Weights of a small transformer language model.
Size: 9 layers, width 768, 12 heads of 64 (6 for keys and values), MLP 2048 GeGLU, vocabulary 11511, 76.1M parameters.
Architecture: RMSNorm before each block, rotary positions, no biases in attention or MLP, untied embeddings.
Training: a variant of Adam for these matrices, 1028M tokens, 7844 steps.
MLP neurons of a small language model. Each row is named by its layer, matrix (down: output weights) and neuron, and shows model dimensions 288-479. Each number is 500 + 50 x the weight over its row's rms, rounded and kept within 0 to 999. Numbers have three digits each. A neuron's up and down rows have the sign that makes its largest values positive.
After each neuron's rows, "fires before" lists the tokens most often just after its 100 highest values on Wikipedia text that the model never trained on.

L3.down1886:527542577518561494533478537537517524491468564499509572488525515476500443457527601521510479537493436444506478508494502436501575483523461466498509464485521397462424543514448486482435519541635449461604501497476518475557458444572416469556543582573523474455450576487508497500500435534575472585459486529567450445442502446540530462500505512525569507541435591499537567461461398513532442437383513496450489418585508494483454609525499462449561468410533477499465383464536463446439508410579522405473548485524550439531618499472515450424512496452496595515506488615560397536482504551543429540
fires before: "1", "0", "2", ", ", "3", "4"

L3.down1610:488553535486482457469499525526460518474546454476493483401370496536519481497495514483525560565469448467469527571642487497518485525489460520479575552517534572454500533538581549576539553535481505515562455457407420501411450440428488486519520572456463498514578545518652440529422503529425577445448543435485472423499457456504498557495470479512411483500519515513581544510445593546466418541488532546520516518569523607473451518465574480459518465437592469461554545422549569469542399499462516544523464469566458520552540554531513552480499532555482522529583551566501500487507508561504503555
fires before: "; ", "2", "1", "0"

L3.down1982:553461453474551501541570482558385508575463456449525487557548538449521513493407471569487515500484422462452569478726459517500438522517471484463503448488510513454482390481505431408539529491538590451456526526605547439535532491535569509508512506498594436490541528483478502489566486565535522481479566458526447540513474477484434475505449475470476557529471485502483486514543396535560545557530496504576487475465544533442547507444548464535494529456471458511447425493562485503528483411599358482567468461539501486546456534525447587503604482527412534556491466506399479519524495464570470453
fires before: ".", " | ", "; ", "5", "4", "1"

L3.down1697:509576563566574447486527527459471485572527545512472462545486507530481584446472504497553506486427474475421464477818461556537438514477503466418535540535535540422457521461451559413458510445417552355515512448490422458493453456512464523434599450448578460494460511483556563442521505449499471495472516499369482507482475484412529540455436555534447456463544533542479553489533537429500493485576556485511414596434603521559551520563518464481433532411454429432537470536557454555492537500483503453448501484571488491511517515458498462508501476441525546472398535558503457569487492516466514418
fires before: "1", "2", "3", "4", "7", "0"

L3.down1163:529462469450531426469552577455496454509546510484517498534549453475445541400534489428618531479421566485431435504516472517433420473556484514459462466450508438449470571541539460500417476462443480537520459513420445524579604563420487480487451496530414489524506512507578537482538488510490468510524520528477474472381458520507573512499540459413457487537601583486509551530545536478453481503477424553548429531415507562536525603564501496519498462461414469470499551519547414409521573450491561483508458408542563480587515520565480504550419480559576432543525479441486488530467543474480503450
fires before: ".", " | "

L3.down365:427415512586458591517400500445555509461538474440497470479467549503554372596549498524478469540482496458492495507425479421529435537550625565518584458446470483485544414465477566551536535517488501504458474408533488556450468495487554462523426554432528595470613581487445442507497580492495499455562452496629464469540615577514567493456585469546535513522462569434494474492564538538505446494520563563476486429365492510473483460488499483527509611551613460470464433510431538456550560498457522491584494570481560465490510590522532439523502462493465466520512533502469446570499465436503493486
fires before: "0", "1", "2", "7", "6", "4"

L3.down1866:477605512497535488460546482539535505448463564561586508547522523455598465593425469496516518488437480537496628482408512478481526557496506427511539435495438482551537427414599483487454582501525530462441435632531561538504446506563461461450566459544471537532464528541491550493563511475583618511540495469519542446468465488487528529551415431485429527540511452402519521557634445525458548442473491449493581530503484510559513502459509503461464534505479588460536475511481440619563481470509552513473513525453511447586513511546543570477429520461520518526469499617483512577582467524534449439
fires before: "; ", "0", "1", "\n"

L6.down1599:531486431506554486577581536536504528549554505557552488471466494504554535423512460549509416573539622484549448561468509490543506533557479457478477541483535501539466471511472430515502490348517522439497517495531458539400487482383448518567495473576503547531578493461507486459418408445540489481483490488489464512534561499504468497428500497484461402448478493549500532546445506415440616457493531546483484526472434529512572483531474521430479497501487525526361442491522481564509554483574441465438482503489474495450510550476585511504527531531552433466492554593505493562494485502436552548
fires before: "\n", ".", "| ", " |", "\n\n", "|  |"

L3.down1283:513406553444411550512426412530481550433482441409461502480513496542446586484511539505472502520545438585570548493536410601532556472549533477502514531575518503409476475535438517505477504523468559503546410460583419481473546487520502484458467480556467440486433512451570517449581472457372495434426500445536473546548521500457527464455511508563478411452475508442517521511484530430547452525465494610524540504417448481538427399566495507554502520481552427541409464488564448516474471549570460546419466450580517534551501471480552436499489458464501567453507524493497515463397495498482473565
fires before: "\n\n", "\n", "At"

L3.down1625:527504433485443531465521566529460518469426472474555419472488511446538482464455423503509521501552463559480490603553401477427498532532513481473518495469493534490461520425627442443454465561494600526500469556435478584458496483572384501541525582481397525499505500511530559413407521509416466546548482556538529493441446410455565559526524518548491541437519522453537512494464526604367531530484474554471416572496630553505484552523469460474529561493499555489501469347552531590589603496466527519480393412528518470427531530398527465517466493520527522481476508573545541482481550525519352413
fires before: ".", " | ", "; ", "0"

L3.down109:499511588535510588523483552436520607474549562493485523508447503427539363511598462491454474505566470449517425499356569504503552456484493452497534481557570478368368621477612508527510544485521443490586516490458515558502435561570461523546513347502577547418462459568565478553585502487510528538454523423381448518474572524406534511505513557447606424567503543452541557414482452441570490480491516538521502465480424536520486466520485488512459415443435602441540530525458547541414577524415576566405456449511547445531536449456466506541593476439477479458499453550497506470513452462530464514
fires before: "3", "2", "4", "7", "1"

L3.down1326:477482506473583385467514445534567555587504462429550483496510460449443488626544530509547510523595467464567546530673460493502460463512575421453463473549459417441543412510451399552495539435565481385628437440473439421584556607537582496508430392440544563487479462481522523600486411459423403516585448548434612560512537527476517367440505442502502485521634555488530452523441465483568524452461530439527440489501544507546508459529505538459491541382571470454579467447489471566498555589537462587421550619504552500517471539564619503421551523446499450528486505478551528471482508534527509596
fires before: " | ", ".", "°", ","

L3.down1299:638468495427545527504485538458554454505417526481463527481490460484435556585444463511492534497507486459530507463561477493494420455492435461505482484474515522478509410472536515414454517466389565557512477461568548546490525471506512492474517509577524488531479496466491570541524565521524591552407586551494524491538527521530411536521489523540460609579403531510494580602526470501606527555469479424607533477424544544497508573539465530533529511504514468421535386457504482510464519493469486528496448426593534401513452412513524463580629445546459552533515528519599480477533367523503478519
fires before: ".", " | ", "; ", "th", ","

L3.down1303:460474461460420451502492558489471504531569434463504397421481512534425520497473471527578494545511522454475460477615493581504505493511509362477504486499580481514458587563426506487500514556483489391538560453491537512536437463531496439575527559541449550537482420522590536543479450574541544459453502521508449486466441478447527605531441542401351451549590351596465461512471396457502585474487532464446477518499469488520489461471413466560527471537510439489538542526542450563538509483421520451508507508606546526481492526509496471476521578416519521563542485485396381484471514499489494543
fires before: "1", "2", "36"

L3.down1211:472541470451525529509526537479459557475461455457406526467567569498496539462570510587535454488510501512484517493621393406477510495529496517494502492587507570482487585476451517529557459495563437488470408491542419475440554480574529366474479344465484525510507574492475525511519556517663529438450463517477501529486491489529504432451412562531457380485498608542548551554506512483540515552417505546566594501467420543577440433489519514541596477442492459531528529437524518500537557462561482513565592507573511588584491562488581521624492501569575539566569439543451509460450523423521562450
fires before: " | ", ".", " |"

L6.down674:490518511461493482562610506509468521573536465543522453490484537482520546456506528547536421570499617483543498542479563574561525527505605495485481491456602492514440447537474442479529548427488527475486600469504518469402542449506466501563448486538585512514562528458494502464477488449485487476506555406496443533603469483527518491439476474456436444460441520502549504477453529451483589427486533558515496505503451589524516513570478558458477540559527452485416472456595499536501554484522462473449442494513497524458460600496539488470536512530566440432547528520461505554481526492381483508
fires before: "\n", "| ", ".", "|", "0"

L3.down1794:567565465489515497539532521489405521463471439405457535476509459514508469533435459571430520491500514483464499499536383486505438444498465538530450470496517600385546471501565482503495518442533505401400508615573520549628516527598510456483499570453457498537503535536476538489433494485612456405363594537425463491482493536532493560459512518478369532516459512457491463524552513505573485571449475473585536439476533585601475501498531424545493604476384523403523490473487517591569446373502424551526507474562459461585515518541486535490526466510479493474510485517484389503567478530439509472
fires before: " | ", ".", "; ", ","

L3.down325:487474458454557469469564566466458515556448478434518525515483524460417516500555563489448436466498495522536554469801492474549530501517530542482567516472509501508459438498487521481542431536577470537447557490530598468478444488488448529551444525547520502493421465488447527533490401524544561391505475503473426469523479480550439400425538645527559548549503452496537484478500473385437524510569535474440535536452473507511527439528487428524462619463588470419456506457540482584491564523503432488529522364541550545587438576433438486485544492475515501467491456530466445492567464448546450476
fires before: " | ", ".", ","

L3.down295:533404452439506476466483613325554511484489472401506479526541443539500487519609541526576479486483474547552536496571509558519446451534491586505543564460465466549474597449522510491452437551485442504451529521424542498508589498529567505580481496505564533477452439578500648458472315509557554584533517510494617451520494501517601461491465513435467495550499535408475480474583510516548529511499520476471452550569454433543514545523504497397511569512493479471459533481465502509489477498489395507506483486452539427488521497454497461506558531488494434519421493524469555496556464462589601572
fires before: "2", "0", "5", "3", "6", "7"

L3.down85:577554589473589426478546564568417427554520500524485517521423464454473485535518500440564488448514541514445483496527456530492478446457519505492485530496506520554479476530504451558496594570486424567542558462497615531550492438534459501506590559536517489565519416574531495441570460604544536527444536550564532439554503450543467461445502451446431560502448489439486548458424552522521493577530497560441517513522537475494434512467499557516502508557526474454504616478546503489564525558443450443400542447583403476489476523412456434514508500490403592522514451471475498464506519534536360527
fires before: "1", "2", " | ", "–", "-"

L3.down673:565611564492486511506473445497441390406524415508452474393571537540434518466515476410479440441538590477604500439471466538526536540577512537490512390529418481467454483490410513527562439556458547498480442473516375556525535540532558472428499441489574519500529531412578405531529484475527543531421506555517559564612567517552462461498682510445454431521474445497493545559508508524457481520535498534561512512442442561478485601481512474486507580529492521549403485372583412485512451615438516467509332524502459490568586535526456443547485511512514442522572464571537590554446490457487476635
fires before: "\n", "\n\n", " |  |  |  |", "==="

L3.down119:441458481500494454489486506410490482506493466520583364431460462448497437497488488494589459439433527480555388436583584450433499451571581544441563521507480380509497446514613535516473476532446486487507557464597579477507539504519426513473459492465437495504523473573498508502498517472494500504518521452384523510437512529560527532554497457425414453473495585516531526402533426592527535508396522454582513526530514478507495439521425541569536518436408457518576565470516479452521500516507508553512548471403487399441450465475543568589450581485587491507451436424474458521439485494338463432
fires before: "0", "2", "1", "3", "6"

L3.down1711:505500444477500453500446509486422438450445586493492525625499432483528544485540498511580507482524493482472547496413479508527525423523538544485478452487521546479519436520424497541504483514501497415551438454501576552517567446510576467511545355516446426552495486499600463453351423535468434445577503514415602476493466412636528382509458480411461505500512481420599413511529574421489514492536540478549549474441611454507479608566564513477511520420535486501504528543567462534471509501505529531577471476485497523398513546524466533527545533508484515491512540487615521528538499456456528495
fires before: " | ", "; ", "–", " |", "°", "."

L6.down2039:480494412529470573404571538570516462462511494499541470422486495454449531418533515502611400491542595504468511444448451477553499541515616479548564520523499479488536379505468376470481475495497599471450513547545545472469515521507446435500531446574530538592575583523509466531549523402546423500480478542493423538599526409484489440453486558467425466521470482388533541395565434484518464457580599340472554559430509543515484580524439460546504548447523458612478519469513543572510550425428434545524466548444519439534542455570581536496427512507461498567486528445550474488527471606502559543
fires before: "\n", "| ", "\n\n"

L3.down847:495494475517521444560530456420431405527506557543427472555551451478494379560463472596445515483464404516489512555556493491496535482458467470482479514504519525506558435612434490480489537418569560390468568645516572524488537553602450419578538554506515430502424516430493461395561480521567542427448673531523554522483503484424565471469462424504467508438527483478506476492578384515576446511456456393502450450474464549606469537510481481520459507465449547440538511554568440499468535481555487499475502536571556559536522540574472449530592425487483518543468567516527496506480354525514482422
fires before: "; ", " | ", "0", "2", "; Ret; ", "1"

L3.down483:580546457472546489489543461555496569482510552643458459579493519496367539488502530507508596550537508504626508383435442464540476421444535499449504489497523566501455534523369414518545471527512503566579610481384443433451542493542465425557499499467468541456513485496464594452456404453388534456495519369535480509468467523490489514544471482498562432548491487526552514481529452528585506423480451432558389488503553552513545472516529435454493485531512548469554562463464586418448512431522441458467557570472530474483474462608430501513432474490477399555522530445524559478502585493439446569
fires before: ".", " | ", " | .", "; ", " |"

L3.down1161:528467522465443541480477458406522543535442497473447522412452499547512396460529465496450388487476495473381471588690499563499479540494512568496515458494557488445508430472446536572544501490552457546484499552578529497550501523535463435485476407503533531503491481438535523565491394495478502417438440568487580467572541565521503451488457431454433489419517531454490484541535564443547445499500487553571603422518548471467507489494525538460551458464510469483527478388470461522494471466557441491531551495464534596532485385485539474545455536539498406516536485490451495469551463491457535457
fires before: " | ", ".", "4", "1", "0", "2"

L6.down2027:522410528388456514589487517480484491499411467447569538516547540556485478467577565508451516518575476590472452563656452480550506485402547505506386475459358470390487507485483445538552485493522492490525462495628416446486513510552450489498588446541537469454456460565539500556541481480547470469487554509599413459509518561447483495566497459465499497514503537537478640405512481509507452475426581449503477519519507568567489613491473484447450607417493485450463424566503560564453504477560488571464575494586438509502472492469553513532500478448497437491485585495530444501531506513387458538
fires before: "2", "| "

L3.down9:505524445513536463456514483481455572453463542511543553547549481409490485476491427512519514496488448409540514585566486560477570482431468500468442603479582471497525530445391609476426533473496488420474596606482529535606470571456483458622515687474432530500574521434506463547487401463493438482328510497501452495613499409509435559496423473534520495587509496489484472520596416482535470447532503460533417535463546466492514556524517424505432471520549558492490511499513568534496435389481552500423445506523470545540560515583531594513439424511499438598506565593468422499503495495415453574
fires before: "; ", " | ", " |", "; Ret; ", " | ."

L3.down1642:446568476476519445515492529541558564521464405567533580434384570496486651487545546431544532564500475501508546422527418539576491508565539506457530452488560538488426475416492487454522531528575586468626461417388468522516588512562526514525589400471506441585472542495460518549520526493456484526494474518431545470496481421536495522481498408507457505504546582499524555406517564498507557366538492410538470461527444474549489512551518535477460585458494527500602608465517499523437479522525548388548492525529444559523513440527488518501455580513488442551478506472456555518514564442465589619
fires before: " | ", "; ", " |", " |  |", "% | "

L6.down692:558489453553594537461479480454601480521488563466489471484563487450528511464476513470486471487410403441477531550536483477567551485440501511471534517578575452487469533524575498473548502546500439530456450504482601536481518440443424516603519444501570457481508535473562570456334476467669543419595518567553488489475677592396515443586535509497540542490447479516545540515549551546517526500572540516407463512413528520416552472556615461524545458538607520464501500515581606518498455498525488495473525424445462457571543463443447480461439481555532551515457469506519473544485472464476534510
fires before: "1", "2", " "

L6.down1359:525544480505529514508650552505477500480522438483555510524594549464571538376452529466561416484465553533570540519581520479476492483498526485555482567506599480491524426429464412547469509591456537473479554487465498482463534519528456554532489463521564499486516501519449440557445462397518382518432457497523451540533564517478479443481525442598439537611468554498520505419484471564472571524571474473534517535450510586522522514609486503424483517473511473547469442570474485503502580449501505464381477461498554509415507604508495495523499462581620447428588522565526432587490576507396428503
fires before: "\n", "| ", ".", " |", "|"

L6.down112:552500543479455486493565528555552577395508478525442471471535562588478484486453536513549516462335463452526499500464539501579379563509474485498587433544523474502430492423543505483478472490588467532556452541452441470421485583551547473629582508457540566505454589493487640585476521531501503501443519555545483470494491526470452589482538537530491496482489456467546487475423612515540510406459551521543453581541380531443463601503491417504550514387477528536511455494500512568495472601555518354538449499611531467473533491521468495516460582577487452406483521472396436516487444476538481548
fires before: "2", "1"

L3.down720:512565512483533471534443390376518573434542430527538557533556522567425530476453525546499497497542549586520513483486492530446463539503429514453526544443532596449537477493448499513487536442474522538437455543509538567547475536506459489488467451481559601597446442517442480443423563493490545575557497463591550481548518500551436539451513473423562537462458416440555569435511445512539504431578510370540543545507517524474544591443548412528475537480482546449555504373515564506473512402410466524535527489555450408450476389498492453547418545497472517543546455467539420577516531472475487577
fires before: ".", " | ", "; ", " | ."

L3.down1278:557515516539453571487464582480457530522545605495435576461494527502495557499542617562496425584426500471470501562445531457434513545466483417607530580570532551553466507494525512499492516463470537446500457406407537484523413464517600510531661480464512470470489451609518455585459534580544464447497520446558408535515587544501458448461482558415505474485429504470491469562535437530428438568512473480457414520472472546524402531555471479579434417458563463544491504554487486512531504520526514462519582530518542441489513471529479451388523388538512491517617513474548443561587398542520565474
fires before: "1", "2", "\n\n", "15", " May "

L3.down583:545483491473541474504506534423537452519490524453446566516522540435524460483528464476525515446522444455412489498723513500479585471588567501515525537489524529534492441487469510453528474499486535477525559442434535585615509556487523565513477435503426467447436396437489478454441443544425494526542535529485541556459512432532467348497531522543540497586433589600519461432520497535482577440446558508490457525564508490418481435476566485460491514533485494497551507505591507518524543454550534522537450484426491547519478513380522522554462494556481398537507466415538428458501568544536455506
fires before: " | ", ".", ",", "; ", "–"

L3.down1117:581520544506572501498506444490437422454421517524473426566607564524453459404504500424591517548519521470493496448448450495532491484482426492384495563556521502518568517519477514524570499589439522497557538455503423547605447476454542585566497478376479536588549445461590497574521481534433484478473572518581478544499443412502395567439611434384435447499509479424406552540540513491509519445486476526570408507494576485540439464506501489496486521590407478470498543495518537530516500542536541461459519498537512560568476506520529564449459499528521522512558547492550561513502555538572527566
fires before: "1", "2", ", ", " | "

L3.down995:431433522413458475422492436516506513463531428484547490457546607530602585386524427466559536543518476475522538496286516460540484657449581465484508466528533531449506582458519441490508470560543546510513431547452516478423515519530549416507523370478556496507554483506546486491441529530494589561478506490467492491431558460539488504440431399584582546443522517505559448416507459603510521525526528552494526571522427508530507573529461496468465483531554505469483518512504487475475436528434609530418398547522417481493554570506410570461493514529432512494485422426470566547574489391458516437
fires before: "0", " | March ", " | ", "1", "7", "3"

L3.down1733:527630444631539494505556455467530517419432469511473523514534486551368473535559482484483437459535499442472522540561538547527483614517457519449520565527427551486503462534412456510379500558403556436534518483444511404400483540469576522571467341420483440501507461440414621560517497507481501488503541445595474491525573546479485480500555510445466465525507486510554538467564500504578519535504651526505490432522548395562472488420563533523494482475439500413463527568528493565486512474435441562453475538502559597473442422610538562466442518606571493543497485390399515482552451420505464586
fires before: " | ", ".", "; ", "\n"

L6.down149:463463503538420470463458461509475529522551510501453483480559496494504428520525544456475433541487432531535440520911525486501483477505539507502537445601481466494520490496511528526521495568536468535466472456521506517684547533512511405511453505505550542515453488521570485478512457450483558487583510497518482502523483525514488432502551497530551506537492499440570483525532534503493536584523470504492535467482469516515458470518507498501546523465480483407594515475465519420511487543516479516499526462547504502459561525467470502500449536450515546507534494471522453346461462547501446507
fires before: "\n", "\n\n", "| "

L3.down910:631518460488547503464507572581509534531417555513458536545528413550496446503479455490517544500496503486579449567303437615425532505444546467499479540552485441383500493480492509532468617504519545443483519581590546465474514400438494507524549445512465558515460525421533527531505489570480454428482420550454441466546487457516527568499520591433587493475464570403487508514397481570471469605463550572512407496502572507528515511469486557465543462549502553495497578522459521542517481481376503611421483516479615537523445491555508482525415548460355478533455503491610514507483445544475575546
fires before: "; ", "0", " | ", "4", "7"

L3.down376:490460560409505407564483492467532529484438504540494576467619511511517438475534513471509547497409508525459515489583454503505461416523456435429479504542512554532516620511487494517511517558503536448576545471363542502510525432508505412511537489492495511545542472535566679463513467550504523525526490462574414450497601465466521515491488502498600560570526508464515570473477559510555458428558326514487440546504463506486439557552457485572534515540482530601504392502540570579520476360546516485407540484536454493521496512462534475416369405484405465538628534487534584462527531569495415508
fires before: "2", "1"

L3.down1979:507427526430521504521533494595525595544411518464459485501430493452483509611460523401528575453529555444494527516456515503498499423467479590437481460541489564463549438532415466381514517531510541531486559461442427552524521369551534427480490408523511589491557613444469534520445511443474490466456442401528513516504410502549458487529460426495462442428509494526451479549526481456421489449488521499476548479512490576560544431527533464470540520452388471566555634511449563467512481484488603483520475589551504533527488485544460537553574437533521481502534419513379433489535453505635435448
fires before: " | ", "."

L3.down290:462543477560499466506524512441413496503373425569490518476489474496612444646503510477448457545449428471434502557668472461554482557583524465486621507500428517471530494532496487566507561369549491446492521486561490458584469671525463438519539558546474514483511535519571498463484437537533489518544486541397521479486499447500512452418466473560472513459440554413501461602492493530481513576502556539440452510511430501495520492461478490445485530506461610468567478589407502547531470460466510582535509517533550512503479454498570609452568572504464437412587518493571444479436486434479599452
fires before: " | ", " |", ".", "–", "\n", "; "

L6.down1894:510505545644550476590456529476484479479542599399490519541569485404509473444504502389443447567549453448562517395398463538436566467532565544527513494510526467507461410454518480522438528547441570572552510508593516543341495465451570492543502409529492536499509476493509497488424495553554326445586444483524408533463506564457545492519515527552560509491469513476606494531520414471470510590365570432497549521518549533549549492444509567465515490460541527575491483476588417531611530492508493494485534493539506426452545461512513419458485465556509513530629519464531509532552496618462546391
fires before: "1", "2", "40"

L3.down2025:485477568455463522515485466488398516569434506579525479545431505528497471531582477462453469556564461455550389627494464478428471485475466490537517495482479540477585520530529591525533543480566524511542547542453460499612473493531436486487599516594489444500514529545530508432568615561518549541556529446505553547412385474442523355521491560548458514487516397510539441517439544547460570504474389485518584577487542476425485512555522526602502436491498464466505530567476492461515525574542574465490519465438487587514433547619450446483579441493487566463504657404524470545504619514407445511
fires before: "\n", " |  |  |  |", " |", "–", ";"

L3.down564:503500508491484585503476446497455491454506553472545504519567453558473493498479413496439460429490538535478528568548502579410542457476486502504425536478458466503520488463483455485513580413568520399500610552439548532488484536492448433590438383456571488539454576516570501427497445505498554454489505530495535504549466442478525472534510487485560521469516565494492543544476461411543529531494514408592469459536559490524493546441538451542505456520555544394484435445607512543496493451501463475523429562515422443463593514588442552554549534486418415508478502476509545490434427511455538459
fires before: ".", "–", "; ", " |", ",", " | "

L3.down1632:459469550527542513460502510445513409523518497418383558515418458455603412487412450562623530528546544523538506438506450513503616541580518521465495494514471486590544554491532522498447427494457533468486534509473508463476544487468526504495470526455548482571582562480494431485524524453563495503503434435435414559448552570555494549573500515505538498560504591478462512434541465502605451547484516568466528405454470510594473558561512524406483498436521407535495443487473479462480572406516462511444477479417524529484479451554458521450438536513440560410463430459548456533485510483364554507
fires before: "1", "0", "2", "–", "4", "6"

L3.down263:635592513455561413433544462565489510484498469487476507444434415475533487576491432452506449506510585489503590540603491470534456466441476528572444470580519498459479475515461524606442398569540487484485456429528371497432465603505475496503548558452592460507525445564473543518502489503520522371449502611460616420585452664459525457501508434448468534539497549508555510529497544505607445570501508611588503465458622518542507438566448612568572495494498382522476497498488461495491455539558512507527492486498598495502466410515508603528547454650548550455445395510508463447515525546595474521
fires before: "; ", ".", " | ", "9", "2"

L3.down1549:547515474530656492561502417384473545524513532463514565559561463510441545362476478476551463469578515468453500404556507524497424560468522457493473485523460528538543439495497472436493468526503556493464665509444573548508469594452551443518502471518474527474452455490622491473463467505444403596413519526450540490545533415532470578521453559332539472544555586482532597429553476582547543424523516425531447351444499461424595535567464464521534491494507479475460439495499545495499498375511356464485490494416383483564498493505482524452443561577495576540517507464602524475528494541514434538
fires before: ".", ",", " | "

L3.down233:485496540485493427508511467502542578562505593530511480521451601520493526481540503500541564540507443522608488524527481461518545500417460522432514460431424542540501435497531561457539463478498556543504555525402432362529605548472466443556456540583536424455470544499609573479503472457426538446455488365537508536565413443469545554493487535491513479572385487452539500493421549537500517405510452390533484494604471477557489528452477440581509497553575452447555527454487449536433413461508620522469432487621532455450523446528373473486572560468490483539567606455525524522536515439502454556
fires before: " | ", "; ", "\n", ".", " |  |", " |"

L3.down1159:521550529476461499440527456466518500505502471466483380574531421470507550491496439446526456507473508474417481477586524479515552407585511540451567482501472579492538444482489466420509513508539551528486411428526495521593419457505520395491513509443589507521498516513472584530477624531460545410539498473537437463518540444506514558536602449513514464448432510539514544453464531479553560459585454532449500473565423451535502498528472428420513517459447536637523495493479451500474487459476587470499435519513441391498448494478406439549457411466514522475510532404478436482474525518497433531
fires before: "1", "2", ", ", "002", "025"

L3.down1055:566487409435501487532427500459517495453513481536453478478489507529512465543461525589529515491435558524482493444368484474433428467562567435541458616518470457479429519538546574554483456540455448497504544532547611525506546457449519506594437468482515509560578519482549479464489468536556557500545501553486512531440504490534513543476484430485527501524596570475594557485494452526491461490523518500394382490474472363469442537561490455477518507482586560463489507541478435518500523490590507558575486619558470511527465527405558444518387553445536408404544466534536541484423492447540604466
fires before: "1", "2", "0", "4", "3"

L3.down1450:466510539472546516443503487423525478496548409485501539505486583458471477461444476548535512546461553490534534470507398468508563503488449499616546526650486438450543410530457416411517520510503532448423552464546507471417455585481516499522437502537437515463563498399515601509503555430515495530531528591442576469475572554480441399466464438508385531431469475506509502486576531518414467575538537425498433464479463567587449573570538503522487567489490526465500483536541517473540506531497519440449475528465515523527490511410484459503450502533581452470453522490501493523539392441465529508
fires before: "| ", " |  |  |  |", " | ", " | March ", "–", " |"

L3.down1660:526410495545478516478446511441542524439517477443497496461555496530558432527482536473529458489495514477538486465294520536590473510533411481437539472565445493468533483447488532483543458517425382582469502440545471560498455534468518507487505528609435511485445508525531511505462471463453495539517503555411555486493577533447486484488479554457566504453490483512568513544572348504515500439478465547566473514442519403521444415539522456448463479513469496472501447623465523502432417577559671483419522489490614501542523439594504466573426508460525466581485452556404533492518456445443373511
fires before: "2", "0", " | ", "1", " | .", "; "

L3.down422:453533501507566457569567471486443481517525474498505474573563554497468602447458440582511487462479486489382476609714433564473464521467511458525482500390474530443492517503481433446496506488532575363459512605483552486505525531489471439543537537484421465481495593526508514338485482495498485530472474544486526472466552398588588488532464520490464497472504490490470490461541458529561596643556523447539482464424539494559495610540544372578558502444465409484515498521617539529476481449511454522486444446489443549494523557532499543525523519535459479475485473514467481546516428526473576534
fires before: "–", ",", " | ", ":", " |", "."

L6.down476:479544547522470536462498517558531536552445479542552508391463501468427587519490663430530504496537532570544526564535514474508453497570476608386489527605490533464542497470533559498484555524575531553518623513548470458534518502555477476552440498465539468572476442481498466549478416485516495476537561492468530351520493494535512502495463471541472397488529530397540510510527532615477449544491498422455469413566521541487464578439446479510510397411544457449603442515531510427557522537476443511556464616423548565592601459462589588515497544525478599601555506546543509482462556475516507438
fires before: "\n", "\n\n", "==", " |", "°", " and"

L3.down214:487498588534427471474511571545467512552518514501613406317421457532471466539432480423473610410482504489474536564569510531571503478633469404423469419499437536519438487580559544510507447493494436465416452535409480404480447515405462562522485450452585476502461561505509512416509480580459493454537448571506614516378477509518523505576526482497546460453489340556419463526504539391562452438478516503583534548503414451427510462509499531554522426422537499447486587613462558373453512468521504468590482481523524474561506508431468553461508477440491429504459510509549543459546517500578409506
fires before: "\n", "2", "–", ":", "1", "-"

L3.down885:489548441556516459559492452543448534385490586497528462540574530561399519520477377514546495529500512504576531502262491498376480437550442493507449558578521548504524453573527472487498478502457552492501537553477422495506463464522488522473453508411496503530489537405480520626511579477524468540458468541569455516576558475500532495482543431481487537520556428584509529479483519560426486482528603419489554519584622536473551436454540564441534458549514464504522572457552465491462545522417565520422466564437444427487502379538513413434525432476527587499476541494543507477524542495469505563
fires before: "; ", " | "